{"num_hidden_layers": 11, "hidden_size": 160, "num_attention_heads": 4, "num_key_value_heads": 4, "head_dim": 32, "intermediate_size": 448, "vocab_size": 3412, "hidden_act": "swiglu", "norm": "rmsnorm", "norm_place": "pre", "norm_eps": 1e-05, "positions": "rope", "rope_theta": 10000.0, "rope_fraction": 1.0, "qk_norm": false, "attn_scale": 0.177, "bias": "none", "tie_word_embeddings": false, "parallel_block": false, "init": "uniform", "init_std_qkv": 0.0245, "init_std_o": 0.00583, "init_std_up": 0.0245, "init_std_down": 0.00312, "optimizer": "muon_variant", "learning_rate": 0.00837, "lr_mult_o": 3.0, "beta1": 0.9, "lr_head": 0.0061, "max_grad_norm": 2.0, "warmup_steps": 200, "schedule": "wsd", "decay_fraction": 0.578, "decay_shape": "pow", "final_lr_fraction": 0.0, "batch_tokens": 32768, "max_seq_len": 256, "doc_mask": true, "train_tokens": 182200000, "max_steps": 5561, "dataset": "wikipedia_en"}
MLP neurons of a small language model. Each row is named by its layer, matrix (gate and up: input weights) and neuron, and shows model dimensions 0-159. Each number is 500 + 50 x the weight over its row's rms, rounded and kept within 0 to 999. Numbers have three digits each. A neuron's up and down rows have the sign that makes its largest values positive.
After each neuron's rows, "fires on" lists the tokens most often at its 100 highest values on Wikipedia text that the model never trained on.

L6.gate413:517475492498473553437503506453549509453490452532499522484492536467464589517415454492543438517527450476497508467574451531543428510447609511412599531505421469540490543528467548474509440440586467385495560452516521517539469507441522502489508519637504520505546517597470501535535536443457468517457620496556516437432503494492592561530431508469448481502504355468452485492550559470508450492564530479541477453378426458553466470516490531503570381535501424516451457377548552389427517532568471
L6.up413:584456505524493527495482487449519570488479608584512433542461567469524451511576488391401495500551520504445518513468525444464522468543533466473458528548522479518479526580589500555481509527547500527567506487489531479415453519445600508529373514527502572511474579524514512456601463513458436504525593503519637422460539519556505521510490514450485537558513499524535564481492471460565394467496469407526513479541433478548486510508596539519573514535582579616393522515590532395441514381490465
fires on: "ation", "ion", ".", "ge", "ction", "age"

L6.gate338:434520442521483440616500452595497597518535530528428523458579462452611569449469462391486521530598605476548485465493475529529499439468506428468572502540553498527585502523504563499390527518458577477503416545440552466503490521502569496530469500429513412463451516521525473492459525515469547496449496561491487482522540479481537475450398628535495579472440543509493430436575520515409522496437460502456461537558557503567484586465521494441574526488500470447511478564571573519450353538487443
L6.up338:532533496464433524584486407568548495456618527488522509513566525561498565421448458503520481545525510498513476500513537440540539485554489520460538546594581509599639642510450444499602488525477537505482469606473529496530438430469484519504487506590530506540545506561520505452509531561532558490538508438453510528522592442452484480479405531561520477555482475483487533541520553585391556511448503475394498583549590447610469504486483550443499541492474539548517443419512451452463508416532392
fires on: "v", "d", "otes", " res", "r", " ev"

L4.gate381:507491474563449464555494594573475475533509504490489625487486476465534500490554528629474436534502528457516520518509507551442573449546494591550495527436550540438477521488427536483560463526579473477530426546598397494488534546500467486520635447389543543545527458519476504519557496430450563515549536507598500451474494459426498526481474542509524587612440492584468440469450588576492439520511547532569476471507602453485610568523472513530498406420437509515481531599494547501536573549523538
L4.up381:480493527421580565550561491513551557596434461493476497500477506422571489494556598503541496484449560484471528474425477475474498509511467573442546529534457551425573449533598517435543553436511445484513474465618478594473502557476468489403501473451509581554585582534538526468523524563551492518447549509503467417464426591547429524447502539492543510616449559471405480415455588498522437519510508491536442533542528478556395518607483436569551512492485570540533445450585467464522477567538545
fires on: " In", "is", "ul", " Jul", "ous", "au"

L3.gate427:529416501551606538594482571517545491539494562511552503609521516538505477470409514419455563520553459487539452557513472399482483534587634534561545468455477485563522484556452576472481476489493454422566420482482392467521507366520502521476504468531479451431448539460513464547500526499512460457499466606518648459588448509569525440472507411584463463555543552448457457550515632442543531437501453484484538467434448518479532518516497493452512494561526436492466521579471513484530522445497443
L3.up427:454414483546438483518385604542529511577594487446487424481541547524457548535513539424539532498553434463555489589520463485488477529500554502565455457522467495533527520472514534463514515570506486442641508565514459451463555362453583504547553427558508464464559519531541499408477554448419466450535482526541617413559506503493587520538534589494527442566478472552531419482497436460514530408430473482490405510467474496540490500447498558486525564544586450518490475524504546575525535468390571
fires on: "5", "0", "6", "4", "rom"

L2.gate374:568488459561466483554462374523481544466447470466554509592552562482473513421487514527553559454527538474527502510585470526487521481484491451514526605515564472464503585503350488525471477497488448474455506498544594555548474546529426497517466507552552478379507460430517503414482554516569566475505466554602558375579529551500576566515609512522517559498526418496488480578434487514451444561488518478506535400527542558485517500469601540530591488544469519609472511549497410538530448421525468
L2.up374:560582499464504586536536498538485535537486491570487489498590544539539581477518466470443524468535519479561530501543482539542533511497541475489545541523532481435525544536572476492625447550481514444470475452514405475537661487484427555495525554461521504552573530518524438456405549589538515514533521488490539447454489508444502539504502502527574405498505568527469467557444545540407326379544505497500550515438526522560542504371514483553559517451504467443558553568563407565594500432463545
fires on: "re", "ctions", "res", "b", "r", "pp"

L2.gate241:391448562503510483505515495449505450495605505536541508483501525512459448492525590492482553440543491591446468554543499484557472565561481483506515482462446505506453485439500485435536475457611554582568426549485450431595463472501555506571488626543549543563517505562495571519559441551529521420420513612446568464469576496572505496511480489526522554506417592565425562507455452422473564468609513390504484440485457584463603540494460532502531464522552496517544453477449471549511573582475554
L2.up241:476475491511482464489399606425490440561412541495549471506468477444507572459487511539549434502609506551492461548464506475531454500463511526543402510488401488514541531466318517548523412458563468655610427505468548516455540490476462439577517514526470579525487527505579516597591478532475549551465482570569465468438515502580464567487534539540531560516529515521528504617470470476542529417440445500528539473543474593450446469498474461428563471575514553492511483462476553510558523532507502
fires on: "it", "ir", "os", "z", "p", "ct"

L2.gate447:419457388470504489591509473485512501516548506451438404497551514575464506537615622435555517520518520516543570519566448478589490534514575540507462476525547501517484527500492576532596490602451528498459463443566545503450547322491523461506543536537555505482586456565453499400496541448563453549525545403462534464568512587493475504486408477556515463474536531532486475451560522544523476526527419522516477463516549451479598452509477473424497559541511536369483428481514491504575419474547529
L2.up447:451412581467504547538510457479415510628531534449539476526517458552435592517523506512626500468446434451474650456538467534487468592538518524505552500486465576557569625448441499451532525455460441556469455605452568462465510447474535552478524464496460457400449492550492522415498572495535535479521534414580482403541374530497468491492500528537473549416567496569476517539454508497518485463494455441454489382427448497531498456538501529459495507498578527456503460556434480464463477533569486
fires on: "0", "2"

L4.gate66:485518523516524487487485536357519463516537567538538520466520581473552489546394475569556526517522462462426506448453520417440521372485498510358524499518496438522472504545513482523398409584545500451588531525516464563454496431506386465533461436516514462509409435496506490459534423493576562447504519540528418503417539478552528492449512431451507461477426590505459544485517441467520446496492475523467499458475483535539455444461520548546497444531467595494571591558441521489447475436340559
L4.up66:546552440465565389475462583504517505511551575518531561511519515476453550552484547514489609454508490495467563481481617435385550527492544510409544458502495441443536583490465533522433400510518491483505473515576405626426457432501470372530518505533607527531500559505451538534530450499544509459507529485589485426385500543453557471456464494519511428475445399525462559497497512574496482414527424512435507502526526459589552467485547524499494547430513418506530548497448526394456492450490559
fires on: "ul", "ol", "ial", "al"

L4.gate409:504375534475505580517525468453543542508559530514582400503520456499519539513469476481541624499517528351469606520523501473550477572434470400517473495453507467558530510488430482445419419480467529487491517429630457521477529459470449608485556425458538404431549489512524422502505503489475522551549483476524572518556478437477557536464416484490464547511451558461486437556458567510487408513478424426515522439474516566494520419514590530416394510481555523408507527429473556488564500525489478
L4.up409:461369582465487552507462472491568558487529485522553438538552463535470523502515464477587595535517505346453576495537456492501472548391472433560512468445498491534475516466403470478488434500476521508462471405584462508482475487515476647497492476463535419509560479469574473507503490503462543577538529585534502511620492445454531561478423473541449494483444522470491430577463482549499432472476437510517514406486540550534444425470586533453404518430528490402552566416484519476585544573504509
fires on: " |\n\n", "°W", ".", "\n\n", ").", ".\""

L4.gate123:485416476414532491437402568556524488519539564530624531531507477459476490465459473608518543511467453554494519527576523506520425499499478501519555450533607440419433405481489498519544509491465483434441492525590467577533440557502483424506546516534511425524544446547587445450498434480565566468544630477493437445499484506560500573509464532454603502473468477467502503464555542518527491494690502486514421530408454479564446424500394555517548531455565440527527493462471502555519526465507447
L4.up123:549506416499518544476504435587482519441410596503527510555472393495591524396440496448473536571521555554457478511510555621559477545481519513477514474490560494483524559580467585514501416473490508520473471527440466479470487456569500524517431511554547515506466494554471445522485545363590549562491532558501560542547507425552521427638475456452512462475505487563500453562558495440468509492420457433498483495380427411493482525465565428430568490445520491502409518518598468454443457542438517
fires on: "ian", "id", "i", "ish", "ific", "an"

L4.gate182:512441591487515479425487420527551508525550493540489578610526521491545473521504485497635520569432569476525583413531559447527457452485459483538394487535486530532553513469518493522456421556560502547441448551559519484514559468422465604542507561601434539400596494500508486525517476438538418566461467510445426510509425503399503434494539489527482507527588543573540376497500499480505403493458466484507542461448448446453414537475533518407459576436534487403497563511429520463506520530491488
L4.up182:507478647458480515491535405459566517482455502491465445505565460488492445521551437448468541595481446383391539423648441502511471486424454492483596497463511654514486535553537499483464461492439492496493478425546499499567509511540474529481557451488486495492588453491599521477576511429462430467404493456467519532508509540483557445585516502502489545518512499482596459563538502470556421438447497389487503488492508501500542586470484508403539594494497486505504514408406524453585476522512563
fires on: " |\n\n", ".", "\n\n", ".\n\n", "=="

L4.gate393:509380540453515540475466461433449516515541595591597375528517450453489458491407477528568531574509529422449557495466501472633447499480419454508534489452511449544499508489439514453469316479492401464514534469582506505487533453501519536469520509480545394463542537483486514449514499455487405542481447415545536510504504375507558591524456548455501564507525555501535486546479483559555387480499440430504551467499521532500523489541544537516530515518494550472528507518495611505544484635465459
L4.up393:549357552403478570497503453441466522490544538581556469491472451487500434513444454505591554541481555429409602446482535499533429479487452470493519488440556449521542547499411425427446429502482436493460527459558526515530562465517500540470501419516524433498568552455464511476565487473467460538450459414578491540532518430522498525522499507451428506496525548513483469514489488551551291523509434472514549435482509508481430457497532541497529514495461566477448545369465553499598503628480440
fires on: ".", ".\n\n", ").", "\"."

L3.gate120:532600396543558446447495477507514514512591558587575420461520486512486447435565443553452493471507499574469482459552468501429474471595488427428414554546551427592538516485528520469502602469486523514563566464530541516519468511518529516378631476528459513556518472451472441433554589521468470502515496503580495528524523542503467541519542466438487535461466523521464526537547563603594508528487497401604515413509489523506605535441524558439495479473542579455499359472517488550535505504453557
L3.up120:424513475473435492452533504544533532504515552499505544548537515527426512529466520452418506424548470473401487503555501470516438490438513538497549544563470530497447492485478502494604571484492535523503549589539501503529421524559499517538508527532548538533473507494499543518489545560500452422487485733460466443635522439533434493519495433459470517453497462454478400493480516552479461553514501450445467518455557414522426495464534522456430571510524489563264542525497434462540487454421483
fires on: "g", " |\n", ".", "\n", "ac"

L3.gate195:446485455544529505512571477529469555460608520553545529504500466481496509535533541553508452566499506531372511562593450448520509459523491397552539448478443444538577467528447480595502489540433503480557518488456568412558483559458444600463517574511552546433525484443425447450508462456486546405510514512444519502567548500587518522519561459460540523527535456482646522481428486459445525497542522548572506501560438511475452489456480454581502515462632519595429444535428471578490637550463522
L3.up195:571548484465519576569536459489413507501489474476540491481504481495557426562485417439471408594497535441554534442422519549498460433494542430558538479463475463570556515538577461432464521557462429526422498637493551503569545486474519553470409555532530504432467462517622536442576520502540456480497585482534559558454548448438534510511558551422598517441505500500537528536539580555538483453505541474528499510370538541417551536500485469515605454527552538578521468510509458591553476609517508
fires on: ",", "),"

L4.gate232:516479558519544358485547470419464565509486504511582485482538455424471486530491483475580463528536536519442438516515498523390529534533529634439587462464503487538479461498566575500437413429485415460545418530473531529556534481492502481503516518360521500502479450461637491439579535523517490584472495447523493454426482469509459467534506519467493428515570538498480574570496554532562538460600464559503488416527468452493518414615536503576536395520549468540554451484516476596501527530403518
L4.up232:447474559516548397467500532420600574507444459387548482420510454484516555579506531501565530490463492470425513492537446483448484466545498578459547433449506502490408543516524598532468472525432438506517429510567590509573512481505463440501532517422398523516516522429527478404522519553489473488431611449433570459454429434521417496585525512467444405462537543490519561551461525517502481529567490526544558494509502397529501408604516547572521485475515412556554415435545548512453452502450466
fires on: "0", "i", "is", "um", "ata", "us"

L2.gate51:522510481554427510535570469401515519530472442445476512419549525533506507449514568538526501502594520524475472522480472492540451492407524604401475522508565429420529575543495570543484496464649467551479622510606480447520448557512483588514594418622513521526518543452392435481497550496499565531505437490505577483503553471536482469607497504482531497524496567413490433524518506498460529459420533562472505518533514539470572456512519518577502574638419504428446499419483468467518460487488507
L2.up51:570535499522544453567505524437486426375520550461563537561528544466586573487559497487545461545441510357564528517532443505387512508499544444512448368456434498493524546441473542488503496398586461472507459479479576499474455503559447509513497476454533404504472467543538405459520448473444499493471435519430505431522526463471474494495514495432444505556394552464587509514443501597509413513485577466493467502461576445462500413507567588463440521485467585444451610507532492488481559483438557
fires on: "or", " cons", "al", "ric", "pec", "am"

L4.gate7:519462497512448423531426462470376597451456596522553489491491448473586430462527527479459443527509560476529501534489618491502556512459514565490512572509511427534475497471450636538539498453459467586504540476478526564426502439557488432509497505490448551519540551472534502490534542596471533458451474485517499480476602485589509564480522541524606502547580510567473593550431493496456517401560436486469436436386436438540542479621550512494539403520522429545514424468490500562490500593498524
L4.up7:439468534514494475528480453472439583496469475495496495463438479499516448421490499404610567499455549487473523506526516504553355500438493564465534581524487514577469448426408571498538559584492429546543480498516527489516504517562500477546420477460374501505510508433496504512461466583572583559481449529628536447524484495598504533428561549519577472528529552463511544579466529458441500553580461544475486410459381446531521549554508532572515380536518492578513557498551550514491515581406506
fires on: "us", "um", "z", "os", "is", "s"

L3.gate203:502464488503565518520561581519563589497519545499547512546478442549435494532557501559493521457390547559457465385439519525488474497469447506487503499558571475441479516459558496480480601501501587438475596448515474586480503515507533508448584585466575540398613548455500461456526553578459498442558563508525519547598457426409444543467502444559434515474457479387539515524556497566476456507540546510570510547427448471523463482426467438519516421531451464456530371515476550555530428473586509
L3.up203:484543331484591375468388521556455550506569489425517542475481455568543526399521560500502430533478507482509559540482513452457544418449451560393580575462470518529414531443503515498470546518524423482462511479486470550405471498559429487420499557529489572524524525441494517398547493556531497499531565537473533444510494456494477488470448461504432531425510481528397555550547499505436489422484468548450408578414496546510438493463569427498532476532477467405426448489506566555514465556508461
fires on: "l", "im", "ent", "z", "at", "el"

L4.gate258:468540442554547554556478486509521583537533502455547518514472443559449581502425387472502518486603451397438520476398470520580466508540441523376467446571514373426424522501509489449477458514456547528507493525488485525490470510475375500489543440504451460494494489495460540521496533551544446517574554513501576464452471573523336482528489546509545490434541565489520461448499546445495532515423406566416439520515531486535498481486579510497391464508555423487434449452436506524587424560472463
L4.up258:474547553543538444539460473508583469624436443571559521400402531475554518557370481497621456539523487510472475500516477482508375463485475549470530462482483494494524507410616472412507468535539486495545523534488475486534472521532422531480606461490463504485507497455414479484468566418460468478550530523527505504489425433588496527497476508529486390396532497469494458569427519435543590474396477483465495458483412485570473504509472523488570498522585583538440469431588490506545399481501426
fires on: "v", "re", "ale", "i", "ic"

L4.gate346:506537435536494490456544593547487464451497549596540497551499356434505509467446541562437498504549477531505531432592497479437550499529462507552527562387467438439583410463515474502460528466534462490528447465466465448515484534495508511455491400563487474480551505497527512579526453532575469398519569438532529434543512505484559532423452405477543501428531428570573460422537463528471485404423604537441433520443524459540484553587462508515488431529464537468469528403525491445472401514596426
L4.up346:479516496506554485608494448518508473515539557543498450524515491495531429545561499485463441538587519441513524573538447523558528536492470425463489520492470572442476509482437453573480468517440535486513518469387578439545509462525450522497472407470537533576590435443371453528568441505476498413502454486514433404547528498563573534457455472527448457366489571404454543498557450496484436527495576458569499500497508409524486453537541585500493511395513483494499437460519386425407421402545452
fires on: "ative", "ic", "u", "ent", "ur"

L3.gate263:450481480507516466519561539554406502563555447542462531436549396490480537544488531494600518550522543554415526440569537545562483425485550598522480471580479553505509516566572546529497418528453569417460515561519517464550389441503459544458495428449540558481581517545493403539543559520446530486548579488464550432497469403506527540443465497495500424590540443540493551479479483438544528437437515542545503521451501542423522628563499525447510442578533519509498586591517547412484452417560504
L3.up263:535502443484520569598532536418476408529483493540604438484388481414476455554564477559536465536569527456487565537516481516458500512527469480508518483517482457473523594496436482484545513505457514568585503503471571531629493457495533559428527463522460509491534524466488402488475454437577589500465529418536577403461528566452494537425551414439433545425472642521506543559613446464472499528448529555461585482507592547470450527476516539528527537450436387454546516521522458485532452496529553
fires on: "ic", "ar", "ann", "er", "ative"

L3.gate209:532463419570430527470440508446529522587490493514484482482442522409395437493480482544574471468462528490504461419455441445422447482491429473456486476574563444521507484540552515491513480641500529633550483451510486514465490515475467472525601482549501581568423600512502526455530494410520522525494526529542440557519449520523457410431484489466435515563433567421437511453427444419476483515488571484495455532542498517600468473514579532461540558579560498469471413477397456398413426510504521
L3.up209:513545410518598497503464481544515525496519496521509477419580478482505528446428519452582492470489518534450513528548525588495451564484510576494402441455465584480531672442577486496527510576591492473613533520498534473470435460546399509537494498545511549482488473574558477450497503538504472418478475480508400532503548571482458486481476553506520516611455517348497431488462477462585527475427491438487455517533538324556473522492458474379486429471528527514430569472475463478525509478489500
fires on: "al", "ict", "ic"

L3.gate243:576437517599477446519562497539482481466565500461552522601587459496478574474614510575533546479551428502459500345529486439538468475529488588514575459511521429448456473431498500517467474478443586524626491508441450470553532499496491492486594530495526514470524520520530448498446438460588563448470558557510593547574565453498524477494352581472462445557498477429562472513469502424492558562516496446469521524489500387515503468429534474522452556526456517536483434420527556470517516579556562
L3.up243:514546519554495471521440468433517538598571546522369470528625464507476433509591559490505425519501493628480476518426520511490512549531383517514459594530517424426461560539469427542481459447530440521485536420455467453534495543475504545517445582573443532580501461518471585471622520474507503582562495477498483415435502518596510498505531508490525547505506478423552577494560419488600483553562581500549633521498498480490550425512503488473505495511539522500519563514509398468547480425477452
fires on: "ab", " and", "we", "he", "b"

L3.gate282:560484457496510519491541485355534566380464580520476497525506560526399538428566472504579518591512471461504460492564499452470477460392468373516517530488501485552560426445510463502442462481540511438511474545604482560511506517532507543548518507431579468523525373435532499459492453527528410498566460459612383577471533497427590492540556554515446455458529524555484417560503523596484545488526509385553531468523527560498511541548487461500528439498509531579473513445519547488599461516524514
L3.up282:561514406521443513489462573441486600478514495577530452489522526505435511519528513500517479498510473389480474489527459458481589452465458509424497578493535453449535492467493460505434567550505427503559447515469482604487487565486408484492608592564557578556546423583491449508486480631540549566644474445552479559487494545548467452539617491507511520476481559483520481547600541508468549471518543460562457524543533538463438443462501454533506518487494484541566520363561534451602551417524453
fires on: "\n", " –", ")\n", " -", " /"

L4.gate98:546561505601469378527482480485624566464528593547538518461594511492510550421496462513543397469485510536538466481575467502509544516528457444506450539497534521532376546446512591436435508479551579512430535405511480497501606552561593485488471485518507489548552492579567481561504535549414471578552478560568516458553477461444464553519458474445469488494558528447535437512507599501533372428445541465533495515478507595495502506471434568431419528465525473561466475493472540510564551459415479
L4.up98:540459548493463424503449496474588463487478504488441528566490498453527506540488499440460551468513579573548509468372502464457482459495516530462406531513485534558505562525409480485498600514601565480506474465489481434481477406535516527605521494510555412563518526535485534459526460429510473423467534574489550416554542564472393507490455497540417492520518555476505469459471584458475438580528480433476487504633568536447453406577561563413534535442593504457512590515606541429482484425463447
fires on: "."

L4.gate99:479553527520476458516524502434506626437524544504526543436449548456472398476552464468543499559485601408543481463534483534429473476513534598507369533565497483472514463443515491477451487535648553509472511499509496487457432515533525575512504514504487509573481492459485435428459526460416410488460399463544510464584524399524512452465498324456481440447437484472508538568487526521540429504427481464543480475504515535446500540453607544485441408519477529411507560525500463444574465476425423
L4.up99:556487543554413429497475469571571455524576596497481539511527529532555528495537343462590593520589487489621528452460477476471576512486540536504455521575538494495449441598398498420534521496548459533492407568495542447584535497566481558503410553486506446464568470566475549517497441478491449494440460430566497488441532534551498568571500527487510495446440485454497478470538660529513647546522540499527491549564469488483490494609530523533499543544516519570485464557514510515495485504537557
fires on: " ", "c", ".", "w", "f", "s"

L3.gate124:528427460524395422475473487527475493485567587523494485496554478525494408512529453488564584429452501541534444443531638513525492433566475525486451553464587521486555515520495497403377560518503530460462551527584526434541622473537465508470583477570431537574436548516543480510526553413446434552529471487506533430489531517474520524517476435458449459453551494586495477521430627539465330486417497402547508449522484536532515525460520440512556523515557531466470504461472539450517568538484482
L3.up124:491457452486454488496540545565526519531481353441503517497459481505494505428508482502470514480493510583460472464489563467522580534424527494531459527540527498458538511555494511440554551506557496510436421527516481481486459566551533542503448527550429365573556518464482533501520566582565557464550535515433622557542487469460400495484522455592400447505497461454466486488505591489527455550539495393480463494556533504502477512505496486416369526558640543509430520444493488478560482311508423
fires on: "."

L4.gate279:495396497543507503547508458496466488409480479500508595549571527476424503438443461456500575516596433428534510541491440483431520497569440557497498499464524552604505479515564516528474519511466476538485504476489535504478520533443374549463517547502440468459550415502470512568454554504531559463529542539467483498597484492485515399592598482536551491607445507434507510403447610477486505542631521437490495494432462522438598523424498454633505533486492571565571463521428562513530561450421515
L4.up279:525446478497502452558504420560520517415589496546400538481458455491536434548433498455464550467611511428588556440442410449442543502543472541569455464502597464570479518493429479539491533584439476535499513529484452468442437455496438521497483441573344503428447458528461503548458481469570466542520472597507523479568497537453566514498530511480531569507469489520466526516548498495567567470525529519505507467422430531448621475416467499533559548552499595454542438493402572474541489418404535
fires on: "u", "6", "5", "o", "4", "k"

L2.gate190:484500553479520442438521581546422519484487454453618539560575439533583476476485429492467536501485401529523568468435532526458575469455503507541522451522448435449467513403466451372527515460450507488445474456528501482516509427450537549454557496563509420353512481504570531454501471447496437510399462523561515466537482468452490525497502491458535521372421426554453574532500545563472471565579452575456475499581485565567481451508596467534504428510573494540403474464506609491540483558454497
L2.up190:522544520498574445477498545502396529435548453447501478481602389628590464494499448470512533448496443466442580528474419523440465455417464503482573570472439396521505463441415519468557483508442588540474456496490537511465470462494521460469536534575514487378448513507584503486519482548486412473411489513577566486582521505480538444497533395516469544431453418499424508601554515559444478539585414567437494516496506525541506444571533555493482467523506463457445538543511585428517449554509530
fires on: "l", "ort", "ig", "ol", "el", "ro"

L2.gate78:490489362507583410533475421481451509396511484597469515527458498528560478494542536466530533455535489554453403511455450545550438506511497572476548525494501510449600493541480520537454491475517502437475502524522462438569539601572490504495511516551521468450397590435501347492466511473528522515463489571585521541467588543563523395431461502411471626500503446469507429487472560557513540596506486512461489524553547528461587453439496491419539462484567394470487500489626462479530521518494519
L2.up78:518512452457477469416539461519490543503551522465410498457507506566447517531489461452619543494500482564540447533451490442571435491480538522484503498545568529491596490532499505520397511492519461475504476504461506476503467549502386587500468458495505477525489412479600404466490493505569504503583491611538422526557508520408429498563582546478493473520523411557527561466408566506527444554414578510441458483498523500432540454460578481429486488448574492476586545539704479438507500533401462
fires on: "===\n", "r", "d", "==\n", " ===\n", "====\n"

L4.gate109:515508456493498372559532490511356453431521395479496468493511480452655421545479436535458430551556554460468487424581566455502540472579462588544541526521505471511469537510541556483517494549412474464457493424478566508479448486472487538472458531415514490441574508461460522518475525507455432490431507513502552514549540444504543507497492475389613524631520408504563583445500536473494516547551587471535489474554448512468468522525520449533480614423466440468426457490467455515551554587537506
L4.up109:580536446480529446606558490559506542474518528410465484536478492489575434579509459472473536458459470489366480475544591597493618466488497558421534539520528472417477478607554540487460497536429455491524555553490527450403544520432455518446457565449485519492565495482535582530626468599465426440480557518453476515486451575514470465534549478507597517531489522524497499498477574546498500449427484477518475554440574522625433503530606486581487519497527504515449574590491470567564552508516478
fires on: ",", ":", ";", " and", "-"

L6.gate318:451523549451517341588545415524460479526500610455526437445557544528461441491416475552486472543446422441609482508574503482524510524488623488520485472569512496511522570473477479413481459469556460468506519447579580390521473526491431592482455526419456441560528553531548517458525435491504406470523414511524442497562453511422495539487525432500495493512529475448475517484510478540520509516432486436380495578549494468573476504513550454592528528533553603445418569557496488518486608515503521
L6.up318:548473482572524576455514484534468520555468520414552543500504496454579445475466482527566539517509521420435601548490493419469493515547619462486589529548493529442532480485511466584497421506463446467474529470481525415500468492354457494447574555451441472519492451502445474475489570519466464465487433440512419471503514420477483444597500550522501527501383471429414548560379482606434516480511440542508388525511429534579454543603555554457532509501509549508572476480559549458449465492428439
fires on: "e", "le", "al", "ah", "ur", "l"

L3.gate408:504490583465513545566445498403536543477484569505496447482555487502512550461542435486529455575442514499429502556603532506464427543466444513498508389601418523425506463521525616473410558440535527414538461471467528490606462487577463516589525572531477474548567531518486531560516508451496481483550558500561448532534528520483552494442551609534516570573567479539483450528502417566456491460551504497565433393503523439470572415509392586476517486442551475435487560507459584525479449539536433
L3.up408:523506533537427561438494468435589566443498478478434468486492522476410598450502468460514585444485445531434556463535563405529528360403486491516499520622484507477443427657517543535483425474512568480506484530520515495486503561561480475498500533481578498490503435482476450578500458603604378416583570498453421495590493506500502562501551518492653486529518497503471405504519483511552463422441498526530508571543498489561526462507462508495538490544478513523521567511493582563499463480516502
fires on: " –", ",", " -", "an"

L2.gate387:467527588470488494535482558441521457500400469468477447464540395531476594458517536461556465538529423454560490554472519463576508413438511481597534506488523575527556517509530632523565545499435546463459493566493479466460452471484575557513517505556510494524529465506463509510456397481609458531489585527520438514576525478505496440415542420551453555503558531480461500449426443569519476495690517497490441523423538444611450522562539573372446540457511547515482537431484499504526501489503465
L2.up387:459518527427418498516428502509542523539463531431589436468438596483463488547465548529524459476391394552507422418509488556561529551544489545528556520454474476530570464437577415446455516473577480603531531539545517530526488527487630491494518514525493518574458533493479517389496562506453504588471414444601482473538502538434432431465431570461412512548555529502523483575514460535524501494575492526547466583520561513434520414509477486422649481488529464502455478486462510537460428475584509
fires on: "2", "1"

L2.gate217:397607502494477467429428478486496474577464490519449461504526494463541464414466412437511448550453441491484508488426520427402451470535542465484503565523517602438513496408486582469544462514530500525522423468497494480483490499565436424476484523492410474495554581559545522501531490561523527621500446440487558515497490554431505482507490466439505417435496373591511547533533521464460498502592473527534471415445544521487531480496531532544671500500479630587477433520395531490506541432526454
L2.up217:475516504549510573527490520514518406510389488513500389525453573542378478440496552472521498462524427542548537532496508473531469521480522488510509577509552449491451446496557473503576536465519603495490549498466537473528519572476601541523393481482443494499485593547407509466532458512499427445496499527480493575593527480478569552533485386549565454567551477561589570482571545478466587470516467378512584429445422517487528526533471422517510532564614456379502518500532461530504379529524518
fires on: "ed", "ing", "us", "is", " (", "in"

L4.gate151:480462535433532552491453533491521515425507570606565398529532505496521496498459462471582498449461515426492561423499510476524405495459488431484463473503451460499509478446431432440507484446474482407505527440546519491474624505425427516561571515510419446424517509535485500503557467503587517463486396566564570555499554431537560409475463523480527518526543586529533509550470482487498443459519501530482502435507491474490681521491605565488505438559441546516515538434534575575573385575463553
L4.up151:493412516425612529514453487548521468452514507603565451541487500484534517451484424482593497467486537436433581415527428492575417460417450403496451445505485457497521488411442421447512462438448451465491429439518503477521594506505441513510528534529440441420582555479450519530547408493569484529435462476542480569513522406513571463526461521504505516516562578507540488541475466552581397447503466548499488429500453485484510555474548556536548493536491585571511540418485590535572402588478550
fires on: ".\n\n", " |\n\n", " |", ".", ".\"\n\n"

L2.gate185:458424546448487520429507454488523532580552562591468480447583518472519441482614418448651569435498593525503492489453518490481460524541590490496473438558484612488514519488555567412474424495521480475539571512490460516472528528384438439466466524507531514474547463502493517498465491474451602564555514386447510488490528503475463535534541587523460543470504519526517469523502483484571501495556488502579442596464455504487479420463644522464534512526465453465422425606463431517534417436466432
L2.up185:585479537538447546565570428546458402543575505569421397456466525467492512362470526534476503415479452491560515529579479580472435518572557374543446501486476424476453464499597509550510626557536457478589599421514517563443480512420540515479505434468479567413516448552478521611515475479512462498537505529459433455525484509525491435471465523474581462567491622558492449482498497472500601470461558512474544446553459547492459538470531498498550472483481481487483530526533540498577409513501531
fires on: "at", "ing", "it", "in", "ack"

L6.gate431:430532453503575408519475463506474542449479465559548557442465374458520529477571500539509440541538470511556449527459575501463387481517466465477537438492489473489536430558470446425520567470424511490601492467458609543504543473523521484509407607548482582474482413456537484544502494538456519526505575408441414491589491517589515542546402546545595590450513500538444464476528469432503417454585498472518432435433544509399488543507532548522563551519488470407502477458450445551493460450543484
L6.up431:494445473540510421529469504435506449558503474440480513593540476500472584542501518469486642483499469430455552538490567493529400548532575477519502409479438515484568551500363447481557440539502466536545491541412480562502476594497498452471432583467514491492518539466544425497535415385560543485512520535541498526548480499555460494447485525484397546527565475479498497559509553492433474443461387491477520581553475570527488459429371519414429467598498521533509542520625554514457451564467485
fires on: "ep", "af", "en", "i", "an", "ad"